config = dict(
    n_layer=16,
    d_model=192,
    n_head=2,
    n_kv_head=2,
    head_dim=64,
    d_mlp=512,
    vocab_size=8192,
    activation='swiglu',
    norm='rmsnorm',
    norm_place='pre',
    norm_eps=1e-05,
    positions='rope',
    rope_base=10000.0,
    rope_fraction=1.0,
    qk_norm=False,
    attn_scale=0.125,
    bias='none',
    tie_embeddings=False,
    parallel_block=False,
    init='uniform',
    init_std_qkv=0.049,
    init_std_o=0.0,
    init_std_up=0.049,
    init_std_down=0.0,
    optimizer='muon_variant',
    lr=0.00834,
    lr_mult_o=0.874,
    lr_mult_down=0.7,
    beta1=0.95,
    lr_head=0.00734,
    grad_clip=2.0,
    warmup_steps=200,
    schedule='wsd',
    decay_fraction=0.608,
    decay_shape='linear',
    final_lr_fraction=0.0,
    batch_tokens=32768,
    seq_len=512,
    doc_mask=True,
    train_tokens=328400000,
    steps=10022,
    dataset='wikipedia_en',
)
MLP neurons of a small language model. Each row is named by its layer, matrix (gate and up: input weights) and neuron, and shows model dimensions 64-191. Each number is 500 + 50 x the weight over its row's rms, rounded and kept within 0 to 999. Numbers have three digits each. A neuron's up and down rows have the sign that makes its largest values positive.
Before each neuron's rows, "fires in" lists the words (lower case) most often at its 100 highest values on Wikipedia text that the model never trained on; "fires on" lists the tokens most often at its 100 highest values on Wikipedia text that the model never trained on. A number after a token or word is its count.

fires in: "of" 61, "in" 18, "for" 5, "on" 4
fires on: " of" 61, " in" 18, " for" 5, " on" 4
L8.gate306:552437518507470476491526477483550482604442401528531446439551424579415429425449513547569515480455427527613588578510528590511554506417597452468505483413444427549458490577521465446497444498544470454492469442466558463514484512531480476443489462461489405576444431463520486415496403506498615477539522482531469500556535526523555513545451516523520451560453437378500474592525427541467506429518
L8.up306:493482521437533516508461397567482582562512478445473498586451479491536500454502476533401553602496577508470541448482436487473489419533464543415515436465487472485505534519537452610509473474523453518589577537628582484560500545498454479508537466437475527555460508538495487478479500434492541512399479425462516490525476467509456419481426515508575596511444623497480509574468552390446549485507

fires in: "for" 20, "and" 19, "with" 8, "on" 7, "gives" 6
fires on: " for" 21, " and" 19, "s" 13, " with" 8, " on" 7, " gives" 6
L6.gate203:518373486634502482495511538485543513557455507462501457555537550484546474459539541542466518484480481531562543473517403493510550450491453442415518476494464515453485442469491503534572544473485512558461408515405497467454456554567512600516441410518423451426441484402527434474591436453472492503525467534477541513470482476517584527483467455505449456526525494458501498548562472529554458571538
L6.up203:533502507526518508517444518479482520501473479411548487531467411514458528427441641521574359521568442520573581528622585591496504438592492459429583472468499419476499537480383532439601497528487537542557590556425488535517583562526520490572538535537414541584511469457510411440508499525502547498536514440535426507523428460484525498442505532440378365481476591579521482484529470505518500574449

fires in: "to" 34, "of" 15, "from" 14, "by" 12, "despite" 7, "under" 6
fires on: " to" 34, " of" 15, " from" 14, " by" 12, " despite" 4, " under" 4
L7.gate302:509463521452477503579410523436504448506557415479483391453536543458499482479554475607526453468457470485462435499534405450442491509423522459511504492527480584437515483517462562583527437489568474508545370512473518608472524481491431562522449479441545441491500464448447527517556503576549475537517533439501490538490461400542497462540542513481453512578586459480482639591529507430517501470513
L7.up302:554466505541605509524546522534475478556496517465434520559514622497593522541511486462524540510487572461453494455539519533509563584504477332506502477462476478537456514506543626441431516556441474498576508464467482571423534475392497582566431520504472477469513548474543483543493537518542489586500557598578493457572475438513594413494481460554567496518490503546453583580521545464579459425490

fires in: "on" 30, "for" 19, "to" 10, "in" 10, "from" 6, "strategic" 5
fires on: " on" 30, " for" 19, " to" 10, " in" 10, " from" 6, "c" 5
L5.gate47:517525448507541624555474417546514490524532529523472528575373549574480491473449575538431483514456526470501551484468528569448465529471448459513504456445456546380529481498486538452483507447491405474496505422517494571576541543542494563560559406471573437546446462388490513529521480545465504639561496622503430499441561585530428501530452418532495495487555539430490517525492637414435479577485
L5.up47:450581503535522616524470497535452479540489565540540498646471560495560598512448558499428473515538509524449417525537449555442409539459424458412511461410559465446492536445576506490505461547530446413430486510623453500537560529500480554546521519495448527462407460538556432558437507440519519589604473588508472421498531556573550408496508489503499462509405588478441524543463474498542470429543

fires in: "more" 21, "most" 16, "and" 11, "very" 6, "so" 6, "less" 4
fires on: " more" 21, " most" 13, " and" 11, "ly" 9, " so" 7, " very" 6
L11.gate191:512503540464502449503627497569525432433529521478490471490421579399480469458539516577574519471601482541448494537528519457551448534591574494503507430535455507495477527545508483601552395566497532580549535486504496493584509525511525525499674525540465455502437498484496429491449545514493538502585528485490449470493497505540487478490347437564509534489454610447490519550569490403570474487492
L11.up191:479572599520464433437549554522497478427557500407526400493528509530541483480580493467500547391547437409528468426507451496461544538615549515526516495512434541472486443528468477438520444516501512499445564569512603581657484432435564550472612484492485435531455443419532547524460551576498544536535517503498520434342510601565529500462450440536477557490482571511499601559557476426562515467507

fires in: "i" 39, "you" 5, "she" 5, "he" 4
fires on: " I" 31, "I" 12, " you" 4, " me" 4, " she" 4
L13.gate3:469473481482519515528510489422509458583494493431490381484536477509518579464522456426456491472438408548553348485470561450591608524569520483502644482542437453443502478536457479468508548447391375472498479521436432524496523546513534457461460505463485434521531483586450566433504501457455513483507527586462481446435501503512543472443468474485498461545459525434519569427530475437488521542559
L13.up3:482533451437450463527512522463494499526515504494547562527508578535525554489400500491551442457468417507533679465384564535543429442502502489479370447459547553495387511479516553499575548533528546565487513488422469474548469430423443488547540477468433495502517499498502462529533538479458508446468514507583448597530529497543521502476518465499540511448595491568414493451526552468512525641512

fires in: "s" 37, "his" 24, "the" 10, "their" 9, "her" 5
fires on: "s" 37, " his" 24, " the" 10, " their" 9, " her" 5
L11.gate195:426479524525528538470497464533650546503457455528421519495458532463546517489494514573510545553511536451493590509505400505444531470491514517488516454516521534512485509544512517592477440553468437499574448538556440514586546422532518440572563488476582502530396465370538502558497503536506556626491536625470463488544524543482571519486509496523554525403414427495530496537488537521449474495506
L11.up195:510557495552450545582460444428547540489549463500408492501454535486537523529488512445444523548454438432537420544495535503531447493494566410495356498455539574511545493425536472571575477579474476533450533401473532576557421484464478423612481500504514507506463526407440551476502505461532559501450449521564603453459403524453465520471544560487473498537565521533532517409549471561441560455474

fires in: "to" 88
fires on: " to" 88
L8.gate264:501397499524492498521451431456441548528540490450546419452492568420467496522531491554458542498440499489494529510554498490485434491579351416420492480485592485486576473567534523497482537484525535573543471596555538507499405470529490506556505453406505405409591502542455547566489460539554527508494412534522469573547594460553576483456455525460573555484460533476505414539515499495571499485555
L8.up264:446513599555568548593496470360496598432582507489492545465481438461457487591507545453566462506557492491500438477498509468523458486420495540439536574460496459491477494498565463589527446470475509577506582542487432514545551541491526419467539497530476539408488529544513443526536466524535575560522513584625506530481577584577403489570491486463488470474496553441432445441450565562480468508537

fires in: "which" 70, "who" 10, "that" 7
fires on: " which" 68, " who" 10, " that" 7, "et" 6
L6.gate234:479520528511469562544525560447541580534451446542524517535424561508531475541499508510512481538528483512466525511513453518411562525523508559464506597449305437576530530554448592472562563383520516448476487503508520507439490499551516482437513487513565455523491548504480526536535419483499521591513520458476428547505555533525424526488521454469503444475523484585535541464565563470440504502542
L6.up234:377478497438532457624422615477545594494510506503566498626494409498513506563453480523465465581415502478487496531461468458508470545479474498522466559458487498500502457524507488483421503551471537488504455464586505478483513452464623474466498547541456447458451483560527451469520483404441432543489545549438533523381522389491482570504446558576571455522480526510624448589471599480493496518506

fires in: "he" 45, "it" 29, "they" 20
fires on: " he" 45, " it" 29, " they" 20
L8.gate506:484456492514500516507459546540515524496529666497460546481428522536464498464514483491623411428506504577515558555511464465486456533552515513516573447463505452434480500473440553435449516531550520471435541558439539602374511419510493574487379527457418498452563458498479511536426548506506434480427461420522520487419548462590631514426461511558539444582502540538490470431489479524459565432384
L8.up506:491449522579490470447517504447469445498571452478551446572498449541565548539541484428509456523457456458475479524546491462536534452513546498511490563574454549550541390531456476471554531473501422487497485444520454610402520430541480517563519514505405625511468476535491581517412555409477509543546478492584522482483540518561484486467444583453512442462509548440572565531493503518619519550456

fires in: "years" 19, "age" 9, "time" 8, "term" 7, "role" 6, "year" 6
fires on: " years" 15, " age" 9, " term" 8, " time" 8, " life" 7, " role" 6
L6.gate21:413498566556509598522506669468516428489480575525538551504488468522509564510453425440540511528490449512514450477503532492505494550563462541510588530437392548506472507436536515522553434511490582456514479485465536475498480538505522498528540449501460574628495554528480526589400467527530509521458511463518512551461457559634435492465490484546482486559472644544476580517487566534476486446541
L6.up21:526507563575530579481473534375583533468457580588551505501527393442544520478511491510470578474535478497479437453487467606510455543530436514470457414503465520488511507411490529487548492516533498495549596522536527421548452488426518432527549479434424509488558437533471546480509507515627509491489585419543520539549511565499479486574465348455541552419489555615513449565575548626527518492479

fires in: "a" 50, "s" 9, "his" 4, "an" 4, "the" 4
fires on: " a" 50, "s" 9, " his" 4, " an" 4, " the" 4
L9.gate510:474492468473481512500554426484571525513416459448422537565553535489509465469570494493474452509456521378595469554552559503532485508568465424506484556456498394462573599425566471538561584491450525486477473533547436479522499557471562424568507515546562407519535541575415375567567442429503435551544514484544443449382525393475515510471559540540569501421547515474436486523518495499457506596481
L9.up510:521538479503500487442490431477471470508505561506493495499499580458558369461509483542513467506475406490511383553573532408501397452529421501478473537552530372508490464483444463481481507469447480471547565528531407514404525466431429452441546437473513501524477482513508396508588576419458479521522543405419494458467521472486508543521444413525514481529625526506525452444526414453476436463511

fires in: "when" 27, "s" 19, "if" 11, "is" 8, "he" 7, "was" 4
fires on: "s" 20, " when" 18, " if" 8, " is" 8, " he" 7, " When" 6
L8.gate373:477515535492439490494558463596451382539581579479583573575507549457418480528552502426468463536471548486383535583462436557476521542461445530485476551514459472521415515462423585467559447517579443509510517465447470423421512445463540510594522490510493489650485470479543537551460413447478429546508512413495426454517545514419517464536419459532567443436555475463487499458467492501498424468426
L8.up373:435485570515544608497538532445437487516537494547534497547516560460518521547547536528413498445441454497539617485411533531538598461480475475577531516515576590498460485513437555450502412551443391408494529542493460441395521493508474518506544457501417588533460482521443517550483489506549453520468501484521465507549558412462550520554478463568455417498525511616510593578603528466518494579536

fires in: "or" 25, "and" 13, "of" 10, "is" 7, "orange" 5
fires on: " or" 37, " and" 13, " of" 10, " per" 7, " is" 7, " en" 5
L9.gate460:521494459529547408554579464507590556517473518501467517430610549473513518477583483449458411467525507506538399576409504485531519463576466551494484486576500430520460533481473528498436507423525464516519547622482538546538404590480468540559485483462588521580519543552450564501505430491566592461457485484441462512466563509453518442517492471541492538487440415518564589485546486492438543418436
L9.up460:493488470505533534515518496489489524399521497524503399454474478407531505556514486534527506554459459587522496509600515394562530491413513522511536502540450512452493464463472575454476506407464550409478506506533557467509446565510499627520414501476587530574516568555456477540528330458583435501522540460422494502503574465523564495520474443493492437517424365534449529505443492480427377403533

fires in: "as" 43, "but" 15, "than" 6, "halberstadt" 5, "or" 4
fires on: " as" 43, " but" 15, " than" 6, "ber" 6, "ue" 5, " or" 4
L4.gate51:488491494509483461428485515527512501496545529525470512519500451497446536422425500611614524487453480542533505491577437528501595510432450610458466583478427533544516436460519514429444457439511461467608473470516496476436445578446512514538496490367422402560557362527527602503426568506552498528519551547440466514578451574476497471437529470499539424506526453470462482479470430509493488488486
L4.up51:519527482533524549513469443535526496496523448593454484507460513418583488554624475508554519504410483543432489564439529584569434571477456541521563452560509573497501541468481438536492550500475497450467386434579542485560485570432575569457499522492538450520538473421589480511509440501517433609440509501450427506514514545466569522517477483463424552424516598408464559482511512550428516550511

fires in: "the" 77, "a" 7
fires on: " the" 79, " a" 14
L8.gate189:496514566612486507581482535459544527589508483511487510539520483502538501545459473543589469528510525470436451527472453498529527509514465452468513457400428541395462475418566558498491444601416514505463454501469457465511573519569515523511534445431480470564510514382476484529480493546397425579520498460598492484406520443466486464556525483486554482494527554525607510539484511472488523518435
L8.up189:480527450479400579533380604550417517481513453575552505551501463444475457544445522532545559476556470510505534497522480590485526481534579581552422482485521525587563527457529509530527394580493487449471523486583525430477566497541451570545459517418496558586468574511499475541506542528450467500479508553576605498578452500451538474496411439498489532462512531408407515434455494478540416472539

fires in: "of" 53, "on" 14, "to" 8, "in" 8, "from" 4
fires on: " of" 53, " on" 14, " in" 8, " to" 7, " from" 4
L13.gate511:609406506560525498486417538395537561498423468541451511471549491588518540381491515523484488585479494472573496454469433522494420521585464524541607453477544466472516538531440501465396459519521435481567509422470362556492511516483498484525449469540500476484606436442461494484564522503467525518409462542582467505524504511501437476552412403481498411463551427468457536473543549511565447470484
L13.up511:468426542390532489544493499529493478440476489557490561494633521463551586443539458521475430516393576435488550567419451481401523532491477452489522396456510397644480507421481470485467478568393517488443428487463491487615493535573486435558485438462387490567456458506553437507579465430503563537476546522583460533602529489529517497435545538461521599576557545507505474535555566476499424453530

fires in: "he" 40, "they" 24, "when" 18, "which" 5, "who" 4
fires on: " he" 37, " they" 23, " when" 14, " which" 5, " who" 4
L9.gate439:496467503511463531530485507557564519535541437597465519591538496503471527489538541503441485576537568454463422486487510602528503560481458510585499564580455534420489393552424621493459500495600524454424456483486412432384406521560413491510510511501405451496485457514497535542472490414445444459489472559459499532445524537516527584440486462518506438448441445481474538548475514537487568493426
L9.up439:509596515414457533542512479481430463489611482618614528548432448492485555461451461453468500528468578571511548476442574607449483578461457476485442531604444520524553505547433497416414514437501494430541503443504484555478592477551531502475470556485465464535529546460473502396501558493549548485457482442470470541470612509422524520527565541498529495461528514512477536575534483587442510508502

fires in: "that" 26, "to" 8, "bofedales" 7, "mounted" 6, "like" 4
fires on: " that" 26, "fe" 9, " to" 8, " like" 6, "unte" 6, "igi" 5
L6.gate69:488552447496467522582443486535457527453537459452470463457531505498475541447528562519592427429461473398454502574436546471550490500473413526424570501493474461501617447558508481500472482559556510514514483421441573555496438487554495541516378507493410524512525453562514539514547552528494487577414566402494541472518518449456591525528442585453482488394540409382500484512569463509428405559483
L6.up69:476545515487496395560463562423521558450601427561617395521501507588508505455497593533456486519438498440613476537457456491359477595472503514576491516489425404550529518460507425509562475519504549555458459555475587561545438525590475473504487456553400504558411516527492475468495489515468514410470511461461524527541485506572533461481499521562533522533578486501552501439517398510422503536474

fires in: "the" 27, "to" 14, "of" 11, "a" 11, "in" 4, "s" 4
fires on: " the" 27, " to" 14, " of" 11, " a" 11, " in" 4, "s" 4
L11.gate68:474464522501482498536552462490569488457370413537484494399523508572560471437499528383481408426411395495508563594476476470596475433522562486503594467478547477500476448481511530509583552501521508437493442498519484517537479418530432540486630611492494510514429535455500411611492532591522535535554488471565529571513574526563494440469514494544456512429471517530464468487574452392448505437439
L11.up68:587534510533475432452546537380601490506468437403494418526474490474474503561401572525612552582389514436587390444576470484552506500553512541566481487491437503402610442539501453519435546482552507502452496507536434441518546537479554499536500424472562535460498470461521529512475419516400546509480461616578536490479465508553477530553380502475519463471580569460511549451489533487459527562440

fires in: "was" 20, "of" 9, "were" 7, "while" 7, "began" 7
fires on: " was" 20, " of" 9, " were" 7, " while" 7, " began" 7
L13.gate265:504411493504514467406466503499477576496503462510434448536574597455517533443469488504479552517483512587530523529552519454448455461481591500514470478443414521578528472412479540485471596475465504460620489454453406509602495501426439471526417494525520490534461481559509419515573531462446482447489517552548546552440535440499498504532509510578490595433565462492410522482565432454432458401430
L13.up265:455445567487483528470472505405538468524503468463512546451516521460500550517478405453468507503490477531436499448486477494500406457545433479508540544520495493496493525440446549399465536477478358520496533465546462557537533492390529460383542522508389411569647549474475543586548426462492511496507600448440585557523487454486475514489537477553504394530483388563531493462543545570520501547447

fires in: "and" 31, "the" 16, "to" 11, "economic" 5, "mathematics" 4, "scientific" 4
fires on: " and" 31, " the" 16, " to" 11, "atic" 6, "tic" 6, "omic" 4
L11.gate157:573414477537531483454534516407491475396556428564530474529571454452506472565531541552433539531437398443583464504528539533467389478555494435587592575509539495438482435566531444524463408493504457507396568474551453476576559501500505505543556539396623456486514525489445529497574508477568573569417452471536460552482468474495474431516481530491537489520573446569503437426528521481439501499441
L11.up157:488500541556595450456559448394489510593526474519528488548498506410450478531483503546449515548446483488510474502501557526366450466519550491433543477549417426581510494489555484597482430467508459502447592455535437462495540520539487495541505507484605534480511472518510521503508531477507534597505513412422537444493549540523515536615543581463430417562507507476492539475513568517621546531512

fires in: "of" 16, "for" 12, "to" 11, "in" 9, "began" 8, "by" 5
fires on: " of" 16, " for" 12, " in" 9, " began" 8, " to" 6, " To" 6
L13.gate510:484394595443565514472480524407542475586469463376551543415565526495528526506432471538478546526394575659530436437482525525511460532525514528478534499517475464504439548474469549496525479485383514470499507453471512514591477500462459471518579524486578509459487589481564494635451606573583503513553507499450498597512518516394471424531497515481604474506595444381482559493572511546487453477481
L13.up510:397544518516526545577581428475537471476502442483520475307536468476481480540561492521423544490522568561481437534496487511476569497535560533526557445399494457502495472494536518512435553491474423575522526471415466594550499479468475459452501493472542471542507476481451449607487534453510542554451503483502463574463540536501592445550477512509468457540569397515431421503518498391505480506461

fires in: "the" 42, "jupiter" 11, "10" 5, "his" 4
fires on: " the" 42, "p" 11, " 10" 5
L8.gate224:487552407500563415510504454511474475590442483479465465463495406474462480549502433466596468516474519487509523559554559554467531553528490502522494507560530501446557474567521490514561590611561559536580516513471439478461559453528569551535588443556500491517526533489473478538497521541568523523489494497627565481548545484486445703507477454541432567538494494515540525562560607505520506457392
L8.up224:465535446482498425451548451435449597481561485401482508453394519397508527561516396419498435530504474397489522473529477478510543477484516467505547480512425558548439478484536521556578504532558495526584446484560496596443443447515416505573550438478528510457532487439485519491566527579579511525540521490507546520469457465549490530512467480565529412577603534435496409447499527480543510577460

fires in: "which" 50, "that" 30, "was" 5
fires on: " which" 50, " that" 30, " was" 5
L11.gate151:485564490487567484476518478507568515648536474539557540560528452538395543441484547542483573598537469608438512533500534546416507584452502514419553488481413511580466488552515443510539415532564444365479474421562537508522547510545492491490436494509458469502498505480380490509596509433552474534443573505471475540585502593536508424555509616615544441463520494411492524447479491524522431481463
L11.up151:475509440468517539525574402431539456402400499445526472536504530411519393503455465487523514540477498544503434402461437514559470544487535491484436481515648489500418441493470502523505566525493535452544489497461506422503606506490601498552422528443524500539471510467557421491574463459512477469548490444467575485611460474598445547424572482542584474517406529511547465528486484535503508438532

fires in: "of" 55, "are" 13, "were" 9, "well" 4
fires on: " of" 55, " are" 13, " were" 9, " se" 4, " well" 4
L7.gate137:599445468484501483553485495488489481471500454503582602505464555519428518471524527616482459424427515564472506572533478541576450582445480578470514530500514459507502597592506493446507478454576449560572500555498480491542505606577538527599363487458535423536520461530477477475493472511456558484545490508592582533620456530645485480450463458437492466564470552473523518506515486501514519447448
L7.up137:593490507471555495535473523414577526558452529529515530452370437527526516548544503560417495507458546443397497455445457526558463500611492550594456527555401508459449514447457421444472458557382510539555468479500554538525513470434574435540479527529420505518521490566552546399492487483501491500432568523592498501548559548507571448502494508494476515581534477536472466465446408540527521492519

fires in: "also" 46, "later" 11, "band" 9, "while" 8, "of" 4, "residing" 4
fires on: " also" 46, " later" 11, " band" 9, " while" 8, " of" 4, "iding" 4
L6.gate118:413510393408511547512506514570398532480446502429482442538489501527449543450485472489546537511497568538446484532495518604459526460511458475394500574586497527581624579501539427467484458491523466531553464478485425499430523449534615433542585532453459497562484496555463461429453614526395493509504503585572495527436521544556478493461442475485507470477499482429403525437474555440556481576545
L6.up118:521508568463469502436464484485453480521522461484545510550510519611424416482495560500461456548499502412424506518372422514426506586464433444536555511488480516481534517463454409455472485472449506481561431474492477512514558497551501427419644419527438455550569523532388444587587498530526442507483506394463562455553415484395582537458543529523457505526519529425497552528474537602476426560437

fires in: "the" 72, "and" 9, "other" 6
fires on: " the" 72, " and" 9, " other" 6
L9.gate457:627553593515486556530495444547508565440514479446548551541537443479627449567484451553504554619534493494492513462503449447507418543454509499460443474610491540447493487480493471552600469456521515476528587450442451550480533552557576511493501480466517471565490456418487460532513458549441446523488602446496484599479428488459453464488411480480465463436520446440486489485466511482614565546494
L9.up457:600572504548514411497506452534497545430467534522536519417473492520462506529480559503545495452418579394500477469551539493621527417513583426539439594434481477579592519574532492568523501438486475518535531412472465524458466405490558547606567526489494481542556524507482421453518506555477517488558543449507552475481470508477481452539498378523420500418499505534457515451477566406477430514419

fires in: "one" 31, "well" 20, "other" 7, "first" 6, "part" 4
fires on: " one" 24, " well" 20, " One" 6, "al" 6, " other" 5
L5.gate287:499476522534527507522559499511517610547539562461564500513473459515520543541548575473447490457538440497577509490522563540482490465524424478490506561552485516519489463426509446491503551429574488427548475485492473452522498588487582482557418502518414457497485447571539486522532570516528505466490526538487473526438458540575490481444509497523570485414672406479466520476513507538506401537474
L5.up287:579475499595455500492458461481414521395345492451508424514564503493538531518500468435404452580444430495457485484492578582495485503481474517620470532564533557506485479625517478411596512450505508456511477468507525487526493503496517577486538590544619472432457449510480479494506483507429456530518515554460478468429577542518542453416498580582441508402495461526480550405490543539454577492471

fires in: "as" 42, "so" 11, "end" 6, "too" 4
fires on: " as" 43, " so" 17, " end" 6, "so" 4
L8.gate141:497453529552424535478546498416483546510392424481466441496487510474463416494538493527510552511570532493473490550464563559563471470544540409515446374605516461468438543431472511511522493544494461397511546483438433503503536533530407489473517482447484392608565466507447447521536576592494427479437551536499564558586577566528489528394542439483493490571494473550584450519504487562481408496491
L8.up141:492514504543485488543495558531509464503477490483605502567461512551570511486457467489500457480460575428515517507491556403574421437557477475483463522470486511550463384487533436540525531544470548538487550486519455545540442574479444549505481365527512486488420486457509487516516575558604549447564455430421480443522422510495512444482506527506432485531511520581338517506497488586469533475472

fires in: "years" 26, "life" 21, "lifeboats" 8, "months" 7, "year" 7, "days" 5
fires on: " life" 29, " years" 26, " months" 7, " year" 7, " days" 5, " work" 4
L4.gate182:471489526444481481470512491526447486501408422430587447562474530583466479462407430565492498474539416492523579447471464452520477519452495416456487492435457525531480486410433557470550545477469448561565446484510538465371427472511483547479500406466430482593580510524493493529490437525549485486440507377525514537525548594507458551438558477541485570470578482514487485514516480564454459482539
L4.up182:506483476501486533524539607464514465418519492547441503463484519571466462513460416506466494491486505539510498546443421505512500491410522474543593579557495508512510610572436494377519543547487542508396478468563458461463452499445572433443613415471421453453489504469496489471537439575457536518582461500477521532449521573520539533548528411519463599547486540530417518465541552576486467616512

fires in: "he" 48, "these" 28, "his" 11
fires on: " he" 47, " these" 15, " These" 13, "s" 12
L8.gate470:517445458481423472473542540448515541541481429380433459550533607558469455464470476486407450512516583586463473445495494396461439544467511556552472526512399561434499533524470554493440563455407588569522514417439517506554569419534516501536541471485465397427502504480362484552474527588476533508549483429512475521482505567559494545398525541495497470583477465407505437554583479538573511485511
L8.up470:453454516486653527485521535452517532523436502509472488562485473574503516517497501451491427451495492485498586470418503530528475491415525527475561531541481470487487503506577376460523454574549494441425508507414461508502524481590504496497504500441497546425491531534560537532523554496501438480615508565660413393523548547471414460463477546401557439527560531553485429536483488461453566516440

fires in: "such" 25, "that" 20, "following" 10, "these" 10, "which" 7
fires on: " such" 25, " that" 20, " following" 10, " which" 7, " these" 6
L9.gate385:428539448475485523555517466498484509519639457418489508596509386508506557497378528490465529519577497505394476519574474468467540534463542555457532450661514466480510606513545499483455479629538666488504509425526576494448471516491482482494495535472479507531447436579510462503452523528523481535544527487563415534550488511399416524569473505479508532429392431434574560483530483435450548488483
L9.up385:566471441465524469472536407501465549403532565448440545535522474467524472524507434525431441519543499501554459431460470515584429554487494527504444500476517486529560434497561518530424463531528528522537587462445602450512467561468508595497460408522559574536561517583563491515355571555521498512539501514393526496468494490491501448499492472474444405443425560581545479516472503497523456553507

fires in: "i" 22, "not" 13, "s" 8, "people" 5, "t" 4, "you" 4
fires on: " I" 19, " not" 13, "s" 10, " People" 5, "I" 5
L9.gate239:408552419564476460433497588475441448523561569495529533435553595506411456500440525434520598608523445553520594517550512495491434450576481518433504494582455572531468431492499504585464521434457405465475588479475485486540562477540438533409481437539476476507500430489487467528481500532548489518366445475461452530499464486551506482552454473444505519507500557503502562384481482470475472561503
L9.up239:480512516482465480567491468524526448547531428492391520474459512462550620491488524538539508444397495555558484496461458620503491484562498532427434551520475525558386442509477522535505564532498447571493450489475543430445431561448490564567400458656501437547541487550420488520445536544577506475505491643502488551493463574638493493589438519402551513559503486479500596510521528484524469543520

fires in: "in" 28, "from" 19, "by" 15, "to" 14, "on" 5
fires on: " in" 29, " from" 19, " by" 15, " to" 14, " on" 5
L9.gate120:491450530502568535445545487457611580459518477558542465474536537502529465467549424602600563552569453479564566505600570488522427550548472454500422584509474459541465477555560590563527520440464468362481459452562457549551440545560579533512543412492420490461501455441536506492438519591461506490476594499528505587413599484525483560503387476535454476485457479489514581539519400532425422427529
L9.up120:432514456499406471612542456582450459533415572542486525544540501523481510539471464482480535476466572537614541504495462515466527495502457506576440556566561510497493534521516457474409445569457529502475435451515619417543540542591528524519605532528538569526559498517491508523573485478503441549507494553564418393468504554559540469484519433492531480526488601459412448433464620428485538582555

fires in: "was" 42, "is" 9, "of" 5
fires on: " was" 42, " is" 9, " sh" 6, " of" 5
L11.gate124:571383487493406470407430548453578556506489419561452443521538540548530408403479456456453511547446487555547557569414448459404453504491519430522552519627500416497403477424489462479522616529426466488516463528477541530492484510548508492500481525569490529539517437484533556561444509585477553462458485520434449472501508462567464456462385562572571521476512517551518543443561548539434503489469
L11.up124:479495530553507556438439467478450420555506516412419499440494567474462494521494386514487539512470491576422471468567480504495466539449576487507548455464509518508491577496569563443544562533438495515481529540550523410582499507506372548528467561491489530560529480562534503485596492530510608410525518491594424422450468504452417454474411447556557450506453502451533560485485483474462495450536

fires in: "to" 41, "in" 16, "of" 11, "follows" 4
fires on: " to" 41, " in" 16, " of" 11, "f" 5, " follows" 4, " hard" 4
L7.gate396:484551455425484482457446377518523457491443535495500595476441551510468440514543381577546518491384427572575534537504473593535527458483412498455518591458561533458534483608476589506473448475548485539525510454495471538533533459497448542595575537453480542503495519429436538460442479447492455562493463491524560510453550413512554466481438566519541440450526462383451555464523550456535482606523
L7.up396:515501528523524599421483460489576486559493464481510630483590509541536506471522476554554512470432429481466469563516413531552476559491486492508453495502634548482519489498462560502497418481486431579460490464489448584486562521540508478598478493502527538458548480508535510458451597466489574506462429455484556452582449389621446506450430538420529467473557534477474526539575550433495595453621

fires in: "which" 46, "as" 25, "than" 10, "what" 7
fires on: " which" 45, " as" 26, " than" 12, " what" 7
L9.gate123:456447526472427518563508548477567567484507484490537517571573380475453486489512488510433434546502560494514436531547433582532548572426490545485471494466494483498446465464533509486527552520573561541524523431485474428584495492556443602453535509472453502533494477489642509551510441473552588540438449460443498510533441483555592465526437469477471513450498535563428546511618489498396489533520
L9.up123:463419534473468457509595531498533477441475485574432506460375405419469498506460445550506424495483481469500419520445424543441481499507493473579480538382503539489538502435456533472514560503503508469513522506516506431519502429478494491414492538445444507536612505450463431508559488448655529620430520412517392588574482525528579561480404476499471436473518598504523511526511468576481470587507

fires in: "the" 25, "of" 19, "a" 19, "an" 10, "its" 5
fires on: " the" 25, " of" 19, " a" 19, " an" 10, " its" 5
L9.gate226:522472482470507556538523406388558567471502506423570529537539505480598411435466417501488514621496472476606470405434546495496557488546538494488521399571497406477423556452498475624487440523585501534482499553502550463529401573474456517564463529581474425511410485575474517632450386536525493523581527594491463464556547448533495498556483516473513427499465424464534503509400473512486475473480
L9.up226:443502458554518422565557630484456492496507418501530586456534522493554484502510528504489448558494523517600470419507525513566450454531525533602458488493568413462446503520471438523475587504484521478503505496489547467526519536461460509490522504511508465535466510490539473445544457499300510517482548603521503477522500510500463456575447483484488506567536575451515439510525401465424522407502

fires in: "of" 63, "for" 20, "to" 5
fires on: " of" 63, " for" 20, " to" 5
L6.gate94:494486412445508506467369491579526544479433507579460441526482502469540491512503549438499459442371436446556496475566455636448525473513493532475573528488535544504571387484473482586463448485489509599551456382504362513467524512484474512431484444554452567519440494456498445523473489412425502513446496485452525523478459545580519493444484550514526458515476474406542482534595604527513454503528
L6.up94:462559491468605488447397593461525563456400532511543505559515482485409595487494472507490461559478431564512574496461477508473420520525418576564490482463458462458451469554618542527550450581468495590469510539508481494578534571512417518469484421532560604533456482541519527527479441457384450438436528539479516562434439509511429457506465549434508480426415522507543561491604497441470560499536